config.yaml
n_layer: 21
d_model: 160
n_head: 2
vocab_size: 8192
activation: "tanh_gelu"
norm: "layernorm"
norm_place: "pre"
parallel_block: false
init: "normal"
optimizer: "muon_variant"
lr: 0.00801
lr_mult_o: 3.0
beta1: 0.93
doc_mask: true
MLP neurons of a small language model. Each row is named by its layer, matrix (up: input weights; down: output weights) and neuron, and shows model dimensions 0-127. Each number is 500 + 40 x the weight over its row's rms, rounded and kept within 0 to 999. Numbers have three digits each.
After each neuron's rows, "fires before" lists the tokens most often just after its 100 highest values on Wikipedia text that the model never trained on. A number after a token or word is its count.

L11.up506:540481503531454527480474483476479493503532479480455405555464499513477507412544530493496503478447503497412471459404503532460419459466434496447563491504461593436520438493518486500509489522525558524488482431523504517508542581471511467519609563509532486507467465471501587463463490506488533419503550501599561524444550491543551538506455583555493459517485421508475506452502446534563501523467
L11.down506:474592475411513506542531484479536449484491541529530567506585486583539485518450521523535504504505509492534507527450410466456541425514505507508493495454446531514475497557453503447548505541478509529519506476473544517539495497481435409508442445515570461475471492525533531546533461516559508452423557489461498546438529537499466465527575498552540487490508531475442536445405518588469538491453
fires before: "=" 32, "In" 14, "The" 8, "On" 5, "F" 4

L3.up73:464492497521490472542551449482529553566461490478527495507495417483568497472455499590509415491552514561481648524449491487425532505543503495467499466433491551513543516454501520495492492506463507491584509528496516550507555520483485395485508486522498478522477463540530496479549617552521493516541489465535505440525555472503437488470405458467470538514437501478494508518475484528494503494448
L3.down73:475530456424472540498583514454514532495476506500500468553548484455460403454584470409572523579453468476458498507490580548497521485466564536502474467493528520489436457532445460467496526513466585571475478453516477498486484471537458484469512493536508527507510489517518520450526469440523507537467485474517483474511568547492504500552426472492430513505511555525501449552463449507442539523432
fires before: "°" 18, "." 12, "″" 11, ")" 7, "1" 4, "′" 4

L3.up128:527532516459467551503449546468490535519555523507536517500437542501449517530448543537504456508504505528476521413552525534499566513474515512506464525521460490541446439476446510419419503477445543583515585457438501470537502397510557539512426507476505535535486467434438481434529537465521511457560474446513499494541460491521423525528551540576437570524555470476402527502534519469513511542496
L3.down128:402549385501505519474556460545489429548531471494516545483508456470522456504516587570488559494533474473533500493562477415475477440459574486504520447496510547485521512523607508509487491472432522455518504504479484442521490507543525535534497469423491423485500507505516470490482486506479568488488459432455461509479483497470552465446474508504538552534490463559507524444508459591591506500461
fires before: "\n\n" 23, " The" 14, " He" 7, " In" 7

L3.up198:497467500477542507515463445500515438495515513543512528584552537550503478586519446448519540495503412525481524432523418468428562447449563549454462571479540546459510507471512528576514480521455498584489516537430525513543478584483475470477489533552467491459517544510526454520482523492480479520521547512462487565515540420458458544492533453491525489502507484475484480524468622432493472433511
L3.down198:468508507456513447516502491417491549498492464440479520464438538613430572476489516491558425485522533530491521451504557487507519509472517518512434525560457486560471450456492460491513471474493504487581534545495445504503552484561483548453471455514441458504492498484408549490482488525555578484541494498523477481505554493550524447462536461473606448493467549561467566440467477515448446579477
fires before: "=" 43, "s" 14, "\n\n" 4

L15.up280:451464500529482505533503446540444512580527517460532452558532509474489550513469493463428511473541550465532463465529540450571501477572497479410482560459501452517414390539503517529559503535427474441444438454484493468577561464504487525522465481468493469528500576515508492508551463530467492570462493499518412549440429512531542476590489525567484531461536479466536530532526514461504529517466
L15.down280:426522556449536488534535527531478501468513486565494526473466455460443604513546537581443494480490463515453433469480524569496495527424471524572460502556482524497495478511523576429535542473501506481516614429518449465410432476532502449552481472554490490477548514532459458514441493520436503417574576469481493534453498532578482511527516507479511501508510509567493500508458483547498508545491
fires before: "\n" 82

L18.up256:513506487521455491492520466487495462489495480426478589480419497593536520481467505460496560444506545562473525542500558469381525508469553432555553518557612554470545507523507546518536448444481505523463515456481474559458486514520479503461467528544493481481499540525477513446506500473541466548598464490500481536483549500477517479475492511450515529512473499393526454467514400534511446525517
L18.down256:479558514465552560494559523525479538555508492499585479474467478475530527520518451520426437548441467444525525550453633489494466448552545466539532479574426558524498437496497570513506509501488519453503524487466522499525461437426481447528460532528562455524502553446480503459489472540474490496548498473487549442494473544499541557492472512470483490495530530495537518511480500467422460472503
fires before: "." 81

L5.up552:495508440477467506559497495487464515474542507482455489473523518444489472533437469454525525536491512470535502518533496475561557499535511449538471520536494514431516563472453491500625522487487568525492510503529534521389568497546487493526565489521543536487542463556572434556521518569541465476538391518503587482549508472519499483499556537502485462485463444545500516523514419457567472547513
L5.down552:425520520528573478614480476430537509523450571474473451494513522408524532486563558517507467468501438507501516472420445444459524512596564516455512488492517477539498529524490450570541581508496621545503484470505549485526556538539438499549512524473519480493486523553452524501482516484511509483456572492472462476510502541502497474545478462463478499473432550524510535510466541482536468544465
fires before: ";" 26, " |" 24, "\n" 4, ")" 4, "00" 4

L9.up426:514504517478494532463491543563519482466474554580456489548540533505409488502491475496506502519463449507419408538553420472468554442518458520525487480458473516464461525452488527568488449410451569516512513537522462527552502542514484458539570531603432492475458444492581539465513468503513506506417505488481518538493432474535422403467517529483429547522501512507559567514563516466519464447505
L9.down426:437496464538452493514441524477490475560458528530506555544515451529543485452505556445445473488496499462631435549474489489440468481436471540464498561537494553488567480503515460510450442412503412512535531572490509515533530544589496483507526517494540508479554522524486442468587528492515462452508540471502511500546465483487501437504482505498435405528518497502502502491480509546522459502498
fires before: " |" 42, ";" 8

L14.up474:472528515464472535504504531483507525479441567459474563490471456489451497459620536529440534402470494477527537453460488511430547482519515545456456469496480477468539492524536443525476528511469552512513481569440430509506550518517483468401464470464505551512497436434443509492530469539547499457500452548495498515524489537554526466551549509480542457546487520521476523528513512550453565519550
L14.down474:552517443493540513475505520498565447490582421623446501473527489502467545578472495496504478487504464511473488497497483522511464477468490434523474511496488448475543420489471518463457540532542431494450448562513551472522406495503575512556508443537499517458486499525518448482484464527523540504455573454531518552508470573487487535463461489501546504522553588534467438530464469524528482449428
fires before: "\n\n" 29, " In" 6, " This" 6, " The" 5, " On" 5

L3.up132:502524559471561466549478533504524462488494421505489493500486501541576470499454495486572500488413470512418437576509436411429514498500453477575442536493544520514510546487568519536483415518475528565546526479487506499481534455538503493505485492548535533507508547522501500415515546502569508507567489414465545499484477518530477542518393506465493456493552501488472425578571541464526531535530
L3.down132:491416483486453519481527452511546402536529463477441517466486511505504492525533498488477525534522501520519476571542466538556505529513570525484443495517427500527510460486544496516475486463556484480505542533496483542490483548486444541542496480526437585441542527540425455447541547474499522517491521439519530521516617535550509476400484436449546499539516486499464532561498559532490482544457
fires before: "-" 52, " on" 8

L13.up56:470534501543454569508530456519515503468534489513525506471439526457500442516479478519483563498481541551473569530492497512453566517502508496465508505488467497538446437530559476499511512492489436497486542527533527493438522550479478527521588491449421452461571493532506469530507479515491451590481508455479485463499455495512501529423377522472500433485531557475438554515522540439532577569542
L13.down56:568535455473478583433543545539457418414482567499502535500496419581540485540507538503518460522546484472499503437540519485553527408506500486495426460514514530483491512540497495540481500586512518513502518537489571539412577527472485431501511449455410448520485440479462526535522512470464551496489472504575517459477538460520533468545579465478495419536407466508511485468539551466449535517467
fires before: "=" 98

L12.up495:486433510535591495457472416496446532461524555503508515454589491562473601497508457526536523499526472484454491465483485533553485432526465428538498487477559533479479478538526452466441539494506488505476500472504480571484457475588490449544524474506506506527456480457488518493413484553465549455517565497492531446509492516619491533523524509466496439482458544482464526483506486575462480532507
L12.down495:542498506536535516442559481503600523476505504527493518531584479540564465461450517537481492449556484507492428448534532483455456437473506594535515491460497481550531530398518537489514445486425471504516511475530484488536571564491420405472477485441494445526532532561484528458453511509493525514525532521410544550505476407514528576509445589511566526506539529453538468497548520481480461495464
fires before: " a" 38, " an" 8, " Aj" 5, " of" 5, " Roc" 4

L3.up369:532523515459497492555532542515482495460578477512540538456476436503439452540460485534441522512530559469439506458452462474454529511488484450511454502496485532513503481570474527451474515536527488486498449453497524485551575467555511544532491544528523518547459576505544489481449496470468429512489504571529489539529569449425489497474556476617499546499390520487554490467549572537473455515495
L3.down369:478547518481466479490509468499467487534542545437467541540488537452494553532434579485572397535485490506453459566499481498472516475569498507460514520483473525507545523505467523479574476448495487552497513440535542485453528460545427482540473467544562502473581514479528540513545489452502432595504503504519490542484543545408508502438535443497514426511473497526493425469509416543503581463542
fires before: "s" 47, "O" 6, "," 4

L15.up174:500488510513502571514411471518474449551503499461489461458557472426420504461497502525593503473511489531503494533506556495499492428507490475545460438548452530535520530494512436509480491585455485463465516529526477499516458540499517488505561491461571500454530496497492502561479531512439483502465542452533536518453531463561518500555457423507463491455545438478482529490523582451394485434501
L15.down174:529421488518416449513494581506504468451516521490523591470511510541447452529460535503451479469498555503469599500503487501430474510534530473460509566529536487494471444457570559459525518549533543496525552459479511519459554443456486502497517481493519474541493546512446454447475522513489486494547502409495497530433517477512452553485551549508489466536412541534519506548600512506551437520537
fires before: " in" 18, " by" 14, " on" 8, " Su" 5, " at" 5

L7.up242:458605508478499453469483506466522478533567457481444538480541518558472504453550498532474453517542447500474528482515433526517460496460521457519497458512504571459516566471432508516462432502557456552522515470525517489474618493443520470489515536512489497473477500479456499453461476470534551503495526484475525446493466488421520583486562565442521487429500523514502517392505550503448520505503
L7.down242:456523512503488566537515558467431489445448529526520450528536500538443498491482543496532586534391527470535457576451499460568482494524454512440502527483552581491566446538486490552522532498486502505557513498508437541531499514515498592462545535495554458410472547514483481504509568490492497531491541490502404524495545463560522496497365454470497496468483503483566511570500501462487500486551
fires before: "s" 42, "t" 9, " not" 5, "m" 5

L12.up478:507514556586471519538504532477445481527460476456462531500568543477507530525514458485429472523469427545517480464461403557412494442481524534564507465473529550567451546422473523475462541467488534498549542514552454564526455491489539577475435524523484550532478476454426530481502508498493489500518498499561433415552481540449411519450534521550460474554521510510512435474478455499525564476532
L12.down478:520513459544508544486522478527539517500489525479487492555520489495466503557520526436564489555530441456526484513537425472533460515430495541462515514513498441440488473578506518512478495483527500480519546542449424456493490533578487448468501501528579486512538602544469412520556511516438483406519553449473523539476477521523437510494464575433494493451549426530454500521467446503511462508582
fires before: "|" 48, "-" 20, "st" 8, "′" 4

L14.up271:467567416458469494503490575512471473539458489554570480471474510461479506528526521516504506488460513467501504493531540515487474487467485541501540489514501423506522536587568441556474460511456579512515505475532475461487555475603530460538450518523492506518486421459401432527485438512563479448555432481499517496531479560536494515438507527502501540494531526542526532436523549481447483478560
L14.down271:482475512519533460539484565517510493510489547518451522497547505501511441506473471460444524453524403476445488517478470494420497496517497488479518476476503571503567544539415475492519500490512392490517482487462441509526498510531511524514518492459491574535511499577486447477481414531560529431540527524420527551557604514490577453522515502486538449459510517565480552469461467567406425535501
fires before: "\n\n" 30, " The" 10, "\"" 8, " This" 5, " In" 4, " He" 4

L13.up556:544458521503493565544504464526450550501486505495545465572444462487474542539553469542543468543524508572509463488556444447499527481523537469567498496457603569481407577474495519559457520501504490527495575517493514535438467513492473496478532506440480483445522468520497439542503402421472479460400522550550421515457469505496470494473482537516492475512453563521474500417447469512495515539494
L13.down556:515478488509525542510516542502547470467589583486499489448485522555537583507510484475495549516444458531470492472478547569431539494458425485504489527460484526487505554481581485542514516397470503442505483548494425413578482487482507524498518426520481434621497557500446515466531532495492484530541520437424535583466522530392521438426537461529530508527546426445484524491486474551527506517499
fires before: "=" 61

L11.up301:492487460455535581519534468414419519468554487514454419529489496549466477544505504583452535491460499499485484457501513518460468483511476474553528518419471518476474473523552490530540485487515463550504615501487520518510472492466476499511513537560500442503507489523530514523490490474469491530521542532577519518395626548459477545475500483571524469512549485535458509493425534471467472505496
L11.down301:498453451476490495465526449566585557496529520512511464445542501540528515529522520519548510512497485485523491599409500465511518521519491487466452487455485520527528529512515531511454524525507550517478482593457572440513535536518527530524500486485448505483543471396572469475426548545447481459523531461545463561503483585516490476404528437523472544496510438526444500483524431519516547510491
fires before: "=" 34, "In" 13, "The" 7, "On" 6

L13.up550:471450486538558480414499557517502586522466482530444497474484551436460565478555530481500517547455493505481507473478490500503452480500459515458395438484479464471514505482554455541536538522575516483531530509522482477466471439511463514438513529447479564580497447508447503527561573553439484473470486494441526542468514485526505486451430432560571499461481481447490465509528539534533539457567
L13.down550:458455475513594472543479588542547468485502528516505525469484525550514584512548516448553586504513531520513522554490520477516533499505470532493491519509486440520498565473551515480523476530489539509531432530501491428489476443516498468508539479504503501514510527539420472521535517522480464438551490492526534458474437474415504425448506508567449509506459482476574510512505494532546445430579
fires before: "on" 33, "ti" 6, "ve" 6, "te" 5, "ons" 4

L8.up587:453554456568391524598436504472537549492479494426458515467459442540497493532571510544520471476527516461485544456474565542492521474407507540565493471448526442479499536486519534579447499540510505547532526459512498500492532468550459461472553436534514534517536525516478502480493445521519519469494459477514514562500493543578522501469512538484426577532464514490446447440523544492522564436492
L8.down587:499509551528459500492479523516545503471480461499490512451518534513445467487548460502554483525488424524494501512555482473469517558497517503515523565529509498488423449560489497481545520475520445502507481506399483529544413462473537536523490467384485553446459472518432482512511453485536520472571562515449499556537496487435443416468514517456440491464482581477522493506480465492575484408548
fires before: "|" 23, "1" 9, "  " 9, " |" 7, "tor" 6, "%" 5

L10.up54:463528452542464526528520446492517441514503482476537489497505550485513479436592439486451508480471551546427502489535506452451483561557467433437459476474524489457483475513498511472538512498468528472551489482540538461557527458494493558503566491521524518473488473450525434476544453484511551484477481475484526487577504458403512514500423499481491548485508531463456509501551558529515502577560
L10.down54:557505448443506522464520555463509480512551536463451475478439535511474510524482495481553511530477492434524503513485517413475512507444486513522481508526499504541608478548499551499453473502514501481466415511560534451511530530540465538455462476553500518524507531496530534481486436475506530582449534470461619591442547525460513443468580524529424465460490494497493510547593460557491424500502
fires before: "s" 50

L11.up250:458477509446551568555553431498549523561548459436453504537510505570530498534565547520532464457515479486473499511401539582478499460482498543515517515483507535503449464532537472490497518441556561472486504472529490494520449515499492466520544481493522466521466512511528426555405548483552533459417521535485546511405509406492489540492532496528572541496462447441406499457460506460503505485444
L11.down250:495536430496512562549562550506553466504535557572490497511534512525484501524457495495506520456538609560500540493458482505524428474505431421487515547484517520506459515516561393444478501488503493557485461535479488511525484524554503426511554523535437474447496502504511514515454487522474507501495510512541555573475481564527483534407463423480472487514558440501456537458414514509468561568444
fires before: "=" 36, "The" 11, "In" 11

L15.up94:556447493508505561474520502511471580505466499492514507514509507508420540448498468535531490567480439508500475421531493429535500526426550537497537474475526525422511468489483465548481563503515461509508489552464508503470520545500493504443505553525505485420530493446559473465472530544441532378480461465592470498556478546512504484500510533524514494401498468550499501440458468535503524527623
L15.down94:403494469538404460507501492535500442529492463522506521501550485461532483445532522521468543449465478556554512548541488606554552491530479490488525487522516453555441551511532458472461484519452534529543479483568496507513458515445483503595476474494545533531524614569516484525479463492521449491452559540437459577499408457504466504539490472506448492509537463450434554490452561480453456500414
fires before: "\n\n" 24, " He" 22, " In" 4

L5.up32:459513524487503508486523486498442519441545542425494431545482450573466500550497466519533567510441467441450519489514524525484549516421470533501526468500548490523512484453516527509471421469422434566473521466489505468465568495519480475531432555493534549559491503522554462470538427538438421524512459559524517483492483427554504482498539500522482543539509519448557523510480473504455571487462
L5.down32:571605504525528520495457514485590536469461518506515434544526568500491470473456469487527499486403474463492543568517510512445521543454626540512513435438499524543422527474479455501484548403537518564457488486493510530498518476581529506453409521480466488445451506486507522471471441501520454550501466538418527534451481459452494447533487566530471437479449541545495459498556495502499558459487
fires before: "″" 13, "°" 11, " (" 9, "′" 8, "CE" 8, ")" 6

L2.up341:505566508543445573494567518418497481457480374464469479519509440552470530556495480519451482484489515551490550454460498519526544505436557530463427500573486547500511488525520468518506449497503519473567530476505469473523546485469483464522461457447516540432538462529473478483491488526510541450530535494555470463571510532458499448476551524555531505446513522505564503487476439507456483439589
L2.down341:529516534508513424474483467515463479525564588539505525509490517511448502476483558466542442435477474466513448512560456446515490537556513462473520468503490450530509513503444541485540509485476524444410504466618487520530453520517571575468492484556459465553419564475453429465513586530525563541440460551535459517501489483496492500470461423432452566491475463516479505503522553511492529503529
fires before: "s" 51, " |" 8

L18.up22:511461484552535478449477493496433462474477558582525475452482497475559512524557531520519515500555450458510500449565524502511503524530518455527496405467518481515538493504491516506453378435506469433463450510483457527498434516445468517495484604527517559548502518542537498502476476511509512498443501516463434492541489545510447487549478508488507428433548511536489542482592559525536489492523
L18.down22:503548532443520519523436473469516580501483534445491561527524487500452526475536485533455477457559552537584482543472508443494435464564549508478468482484496451500500443484485417582509489513483421538548495467475465504492554460466461553533517487538460470456523506431470485514477500521507412583549496456554494452538471500544486431508546534608460518455507490467472483485488464523446572515505
fires before: " of" 32, "," 16, " in" 7, "." 7, " was" 4, " to" 4

L12.up507:530513529534462519508484525418514459536498491434414539479425540524524502513524522502527530466526497493510452468514526410486494556521530518518527494490533458443512479517501521485493450481410482479462548436498436446454514490542517487525503459488475521424510470548456472464466541496604449509536480519524484542479474491531488520502487567531599512405545485596516545511513472478511444500566
L12.down507:505517600448465506488460506540454502523493563541536570479537527476522553529494491487550479439485505511477541470476593540495462532503484492508488550523476553519484511551488515476503488467485537425449491509454489569517531488470472515485549500591501477493504469461414548453494475507515528545476475522467590426417392514529525576481501584475460554560458533530475515488518515486419504504474
fires before: "." 21, " the" 15, " \"" 13, "pt" 4

L11.up171:519490428552494535527531520554492510530460444489484502498458508508552501552542542398503536472460467437437480434505526428449496488467457456461490501498475449470474493507474526580550518564509543429534530439553505447464481524531504485498582503475448543439530472489493540580498493554550529516557531544539508533463510467541507491505517560530573584547557588521515409482508470429478553437551
L11.down171:449492455470471485486528512454481483433493532478483577496495483618570573502488534562465483539485603511515494502540551501397458501435452534474478479521534472556466484428516541417528507504487509497505527519459558561451444498481505527443458495512538509510500555491506561429521497510498520562550487485459524509456446527451485480494540542467459430528590545503492505485482513490524431456543
fires before: "." 45, "ment" 4, "w" 4

L7.up17:517524620478497522492524504500527560564437462467482484459525542508512487497520529541499510502507514522514487467509534553549579553439417466596552473496537493511556493528454540522510561447544461425466456487465466536488520463550427503505467483541474469454591494475482470490471511539460482482438458493525547436526473516458488442450485486573493526552464493480487487485522512511546474472563
L7.down17:496494492470493513472513485475454459486488549505476477459505556516378549452498438499455510465506517506417533516541408518443474418521572456543503493533528485509486510576452520524496491509491544537562476556491467403487479544477532443454483475524528525581451449521561462483493473512486457576529561452476537547518511423511518484480545549523486562479537500498483563505419538523489522524473
fires before: "-" 76

L13.up340:535475492553523527505443454467495557474453459457517480484514441465449427479577548485539491555480496496528390475421463504533545502492571396466513550436512488484442511554545490420591543478479469547515494510497491531468450521530483503518476502510502457512500505426530510501521495514474447487541448576450449529486505507533438551485449515552547550513451479447562507436580573527503498512487
L13.down340:544553567516526472447456460442496481504539497583518558516455453443456462540494464489480442472454467545451524503473550492541503496521466528493600526501533496489519468408504516539440497445541515486495532486516544467476501555486537425485615522456483584466478499535534469466473467489482502471486510429440556470571514565510512524491542552468502460473508428557500499466511495508499526428567
fires before: "\n" 42, "\n\n" 29, "on" 4

L18.up345:507532383508487565473544523500451517591521477516526499513538514517424527466543530542507518520419383488501520463466541541470490434524520479492467535418419545482526503472508455457510580530527522515445487528501455534543476495536476477476485535462463480492535495483469484517484482467487518447466545460530560563444536483479438473535514555560487579565499550455518541482594489519495527549439
L18.down345:496486525518525478465473459478425494470491586420492616491455527459467547528458477509463519530518517480493467505547549389476509548574513569429461459487543481563507445532512470497524451520520413447456492467507451473449551489516496518449448481561433519426518517574445441490498559458469492559548465533463482439533483517547514489512547447492483457500449582502587540517470537477520566492480
fires before: "=" 31, "In" 13, "The" 11, "W" 4, "S" 4

L13.up430:500440509447546548458499514541527471540446575526419533438546512606519494546495509460490547505539480527465467517502555475464577449545557511517502497452537512508469556422463444528450489473469427492547527495466554481494471465528552460497460495517516415478480547475499549540469571439446487466489511485469519486478499452531472481614417515548545495454537463491494493439501507467500525518472
L13.down430:515501503486517557545593548508539525478540476508505515490508550561510476490488546517446534513502478530491544458494472519457512556471518469538533518527505535520512533452495429505532518577557443513446453466517454482558551505571492539501478445468499521519433560493494564523464576457543461494476494480519547594483492486559470425473532479469501449435521506551463430543412519532506423525507
fires before: " by" 15, "=" 13, " in" 9, " as" 8, " to" 6, " on" 4

L3.up325:493587435500499418430485510465468517422525493518509529497531559528560497485505454534467579484596522503432510460568473541516563488489519464551549457584542496472558434535506499523495488486529577491504488461464485412508463537506558451569534478491528504487525470464448467504479506491486470519510428530588469432516494466458520477469455476472496492485521496479534468466487552483471535467599
L3.down325:515529558582532497533524503448531524536463486435503571569423487564555481531516449455507452519548490543477451500455521489514487481613536535436535553507406558503528504520459488555467526505469518509551471458491523488522464440496513405447494478433497481521467475555564491465499529473488468478546468528469446529447458523434483533493478493449536457539459519507477514548493589466511548535555
fires before: " |" 49, ";" 20, "\n" 8, " 0" 8

L10.up42:528476517505531512485425493496500502550482536380442536480438559462551466503465494461501510494492539529487433448465459504484461439482530461591492462527487441509498552424450544566537464528527561569515463548471471515555510499496510476570526458480461552512409529497533454480508534498513456511556458497482520464478474495481519550547517559595463515400509505532522563490477510493479522524509
L10.down42:431555553470486492549535530498520479572449479580549503566502450516498526464452542515491521438520470520462520443456509569516620512492442518439518491549558537530453420480537543494502516549527526402477525470475534463482457483509481584475558492538531525463521447493501475448452449513491500488482508509484501497457515539541535399487489469483466521486501494517501478446478605521407487474519
fires before: " |" 32, ":" 16, "  " 6, "\n" 4, "=" 4

L3.up601:480448526475482447479514479463397534489544427447487517488531409468493498498549490559433475493514493465521526508474583470454520537508553462486506453506524468486465607547506436528482496487506501487500569554459487531570545510591547433442557567502516537574471485459442525507505510483483539451536533528552501512493531501474486567461520573516543459494519486466475490477462485464579488502550
L3.down601:437472467512522459523541592433390499511471481528523525542524550537465456518478500516506495437543519519523525540444445515512512463442498522523495533535486576460467589458504553558577495469515504509533576469444546474518499516579498466377486519533463497487428470491439526498485538580510451460502528493493542475473604527503520458539455489549494578512475484542509468583492514495517521449483
fires before: " the" 34, " as" 17, " of" 6, " a" 4

L13.up219:540452494533537524496570503487500481515514476509491466555471467534461403472541502524508507536387483490428489510494526480461505577544520550573513483507439560480565543421466470507532389420559573460520468502543486498519547490507472549560556433486591513506455510541544495473495558511541491542459490476522478435544489542522503434494542521534522506488466537497480516476475508540478386509507
L13.down219:501599512436514460510522533492510506528521487425474560417477539481507481504486470459542471489521507506571471461584492512529488520501502512474500534558562557475496534534541552504552475494517532487483435570570463453521417582481464472423463560523496482551453439528432507548465497480524519465489457445443487474482473484512471608512531498577455536517499490432535490413487532419532544511478
fires before: "s" 61, " =" 4, " |" 4